MLP neurons of a small language model. Each row is named by its layer, matrix (down: output weights) and neuron, and shows model dimensions 32-95. Each number is 128 + 32 x the weight over its row's rms, rounded and kept within 0 to 255. A neuron's up and down rows have the sign that makes its largest values positive.
A block is one neuron, or neurons of one layer that tend to fire together. After each block is what it responds to, as a language model described it from the Wikipedia text at the highest values.

L4.down122 [ 84 113 201  92 144 104  95  94 175 117  77  68 100 180  87 137 120 112 100 152 178 120  75 149 173 172 135 106 126 161 192 136 133 162 148 167  77 114 121 103 139 178 137 140 179  96 164 130 163 146  55  88 126 125 101 138 143 110  59  78 155  97 121 185]
Description: Word pieces inside compounds and long words, mostly hyphens (time-based, policy-making, medium-sized) and fragments like data-ba-se, wheel-ba-se, varia-ti-ons.

L2.down55 [153 175 134 118 153 110 111 123 105 120 107  95 135 113 169 183 110  92 139 104 141  95 157 128 115 144 118  86 146 147 139 171 120  84 120 120 104 108 176 172  55 133 104 127 178 139  81  96 123 134 131 127  88 177  54 155 141 123 162 136  98 161  58 147]
L2.down120 [138 150 120 104  96 132 132 166 137 110 111 132  94 137 160 124  83 100 108 119 137 111 156 124 106 121  92 174  92 111 146 163 137  65  93 125 150 119 136  78 134 117 108 133  90  81 128 177  82 112 193  99  86 109 121  86  65 186 116 104 127 107 143 134]
L2.down245 [105 166 130  89 173 127 112 169 129 165 131 133 114 135 156  86 155  73 118 112 168 156  37 135 128 171  78 154 125 107 112 140 177 169 111 116 128  88 119 158  88 100 156 132 145 101  46 133 147 147 244 109 138 102 170 105  99 105 125 100 126 156 124 134]
L2.down254 [111 119 183 175 112 157 104 206  98 142 167 118 122 131 101 147 172 101 152 137 132  84 127 158 126  74  73 163 125 109 148 107  98  93 108 109 123 129 176 172  73 141  80  79 144 128 118 140 185 120  93 156 114  97  92 165 117 181 176 114 133 159 166 165]
L2.down368 [158 174 148 128 190 137 177 156  94 109 161 118 157  94  87  64 194 119 145  83 138 162 136  76 132 146  96 126  71 104 151 103 117 112 138 136  97 171 132 196 156 100 161 140  82 175 174 111  63 204 118 163  99 109 142 105  98  86 105 134 151 122 126 161]
L2.down509 [ 90 135 165 131 131  71 188 149  94 111 102  89 105  66 144  56 104  99 126 148  79 117 176 183 172 161  41 147 150 113 182  88 111 161 113 124 126 150 146 117  82  74 150 133 140 122 174 150 158 178  99 142 100  91 107 126 159  97 138 153 141 129 162 145]
L2.down510 [131  83 193  90  75 150  74 133 127 153 170 124  97 102 184 146 158 120 167  96 101 105 128 118 158 218 137 123 147 123 105 109 172  88 129 129 200 159 211 152 102 129 176 120 161 186 118  87 119  61 134 135 165 100 124 175  85 159 102 146 158  71 169 101]
L2.down682 [ 95  67  95  88 114 142 163 176  93  89 140 143 131 133 166 130 136 110 144 136 113 160 105 202 159 114 172  89 136 157 155 148 155 128 163 141  90 170 165 133 139  99 145  94 124 125 195 169 125 102 123 124  73  78  99 103  60 118 114 184  59  86  53 151]
Description: Function words that continue a phrase: of after a percentage, number before of, or in 65 years or older, and who after a comma.

L9.down94 [119 172 122 136  59 107 162 147 108 159  88 103  72 132 132 104 120 112 118  96  44  87 169 126  89 152 136 166 164  68 139 133 185 143 126 126 166 125 150 114 136 180 112 107  77 124 108 155 179 126  91 216 143 141 157 135 123 160 113 144 110 140 118 198]
L9.down258 [128 100 143 178 132 114  46 141 109 171  93 105 117 179 179 150 123  69 103 171 131 128 156 160 134 138  89 151 111 154  60 119 163 141  83 156 166 161 124 102  63 131  75 196 117 104 114 136 120  73 135 127 119 136 133 122 129 134 119  95 100 137 181 120]
L9.down292 [179 190 159 141 171  91  87 132 142 150 107 169 116 124  71 162 143 102 103 156 173  98 105 136 135 104 110 115 134 139 160 141 146 160  86 125 152 129 116 170  95 128 151 134 135 158 194 148 145  64 175 169 118 110 101 167 109 119  22 156 111 131  94 125]
L9.down349 [164 106 127 134 185 117 144 159 173 121 101 140 159 126 104  99 135  84 129 147  94 163  94 156 101 108 179 129 118 200 112  96 149 119 130 132 137 106 128 122 172 118 102 118 146 115 114 137 106 147 162 147 116 141 141 132  94 125 130 143 147 115 119  76]
L9.down419 [126 129  52 105 116 131 127  83 126 144 146 137 172 120 108 123 147 151 119 166 127 144 104 126 152  82 156 140 113  78 119  90 174 136 202 139 111  86 136 159 163 103  77 160 115  83 106 165 167 139 119 122  97 126 153 116 174 153 140 135 191 147 117 111]
L9.down423 [136 118 108 157 156 104 116 161 159 136 177  96 159  90 126 143 159 118 132  88 164 156 159 151 103 162 131 127 105 124 131 142 140 117 137 126 133 175  92 137  76 110 187 108  75 168  96 127 162 149 137  81 137 100 104 128 164 102 115 190 183 126 128  56]
L9.down473 [180 124 122 150 125 116 169 123  91  79 166 135 111 119 120 135 131 105 109 149  70 141 149 135 121 158 180 155 173  80 156 141 146 189 131 122  89 155 125  91 188 117 177  69 159 178  99 205 118 139  99  69 122 132 159 141  20 155 123 112 182  94 157 146]
L9.down482 [ 99 139 120  52 160 127 106 142 118 159 114 102 102 128 125 139 127  59 122  59 166 139  85 137 130 106  88 108 148 167 120 120 158 114 131 100 123 162  84 124 133 143 145 110 132 137 132 154 158 103 128 121 108 165 168 186 171  43  71 114 170 120  93 164]
Description: Initial subword pieces that begin a longer word split into several tokens, such as fo (folded, fostering), co (cooperative, cousin), and conce.

L4.down433 [193  78 120 207 201 147  75 179 149  80 163 113 145  85 113 116 119 121 107 127 177 134 127 178 141 116 122 134 140 137 156 124 115 183 170  88 152 113  81 106 173  90 110 130  80 195 189 137 130  84 125 152 105 120 150 166 125 118 109  98 149 198 123 138]
Description: Short opening word pieces, mostly "co" and sometimes "re", "la", "ro", that begin a longer split word, e.g. co|unsel, co|operation, co|ffee.

L9.down100 [154 113 167  71 124  80 169 155 137 141 139  91 113 153  79 137 139 117 164  34 118 121 150 142 135  51 109 152 144 106  94 137  84 110 159 184 108 156 192 150 119 127  73 180 165  80  98  83 132 135 121 163 146 156  90 142 107 105 106 123 129 151 118 193]
L9.down135 [103 148 147  96 136 178 105 160  91 153  77  94 122 115  90 163 130 104 180  84  82 110 138 178 145  76 166 153  82 148  93 173 139 163  97 106 113 132 128 130 143  71 114 150 125 154  93 110  74  66  89 144 152 131 150 146 119 140  60 127 141 114  72 158]
L9.down252 [ 87 141  95 135 161 108  69 138 108 113 132 136 166 107 138 149 131 108 119 130 128 112 140 120 136 122 132 117 112 113 189 107 132 132  90 134 143  88 105 161  63 195  71 178  69 195 111 209 168 147 136 134 182 192 106 103 192 135  90  60 109  72 143  97]
L9.down301 [122  90  94 140 192 118  69 148 175 156 196 141 149  74 107 120 120 104  59 145 165 174  75 158 126 112 133 102 111 154 151 114 202 107 126  94  79  70  72  96 157  94 161 136 101  72 143 158  75 133 120  52 135 143 105 138  93 137  50 115 150 109 169 117]
L9.down354 [134 147 108 148  67  74 121 169 118 177 119 177 157 137 128 102 116 148 188 127 120 142 151 167  91 135 202 157 113 111 108  90 150  99  71  73 141 123 133 143 167 133 163 113 156  91 113  99 165 149 141 101 164 150 141 127 103 145 121 118  76  52 162 164]
L9.down522 [189 151 139 116 122 124 147 145 118 117 104 151  98 129 121 156  65 175 129 138 162 129 155 139 126  61 125 140 135 119 120 146 108 113 148 122 126 130 117 164  98  65 132  55 111  62  67 165 162 170 144  84 126 164 125 150  56 134 141 150 100 164 118 118]
L9.down620 [114 141 114 119 172 159 164 111 118 100 135 132 146 145 115  97 106  94 105 172 166 136 117 162 136 101 153  91 122  62 129  83 151 150 140 147  95 109 140 103 131 147 120 138 111 116 114  83 136 116  91  95 132 146 172 167  91 248 111  94 120 181 104 115]
L9.down666 [116 112 130  97 189  83 121 179 150 111 172 126 149 141 153 119 154 150 148 121 109 141  95 118  78 135  89 144 153 135 143  93 141  98 136  99 133 140 106 142 140 106  90  87  82 122  93 122 154 144  71 157 107 166  75 125  91 136 163 178  97 144 142 169]
Description: Separators inside a multi-part phrase or row, chiefly table pipes between numbers, compound hyphens (cell-cell, duty-free), and slashes or commas in lists.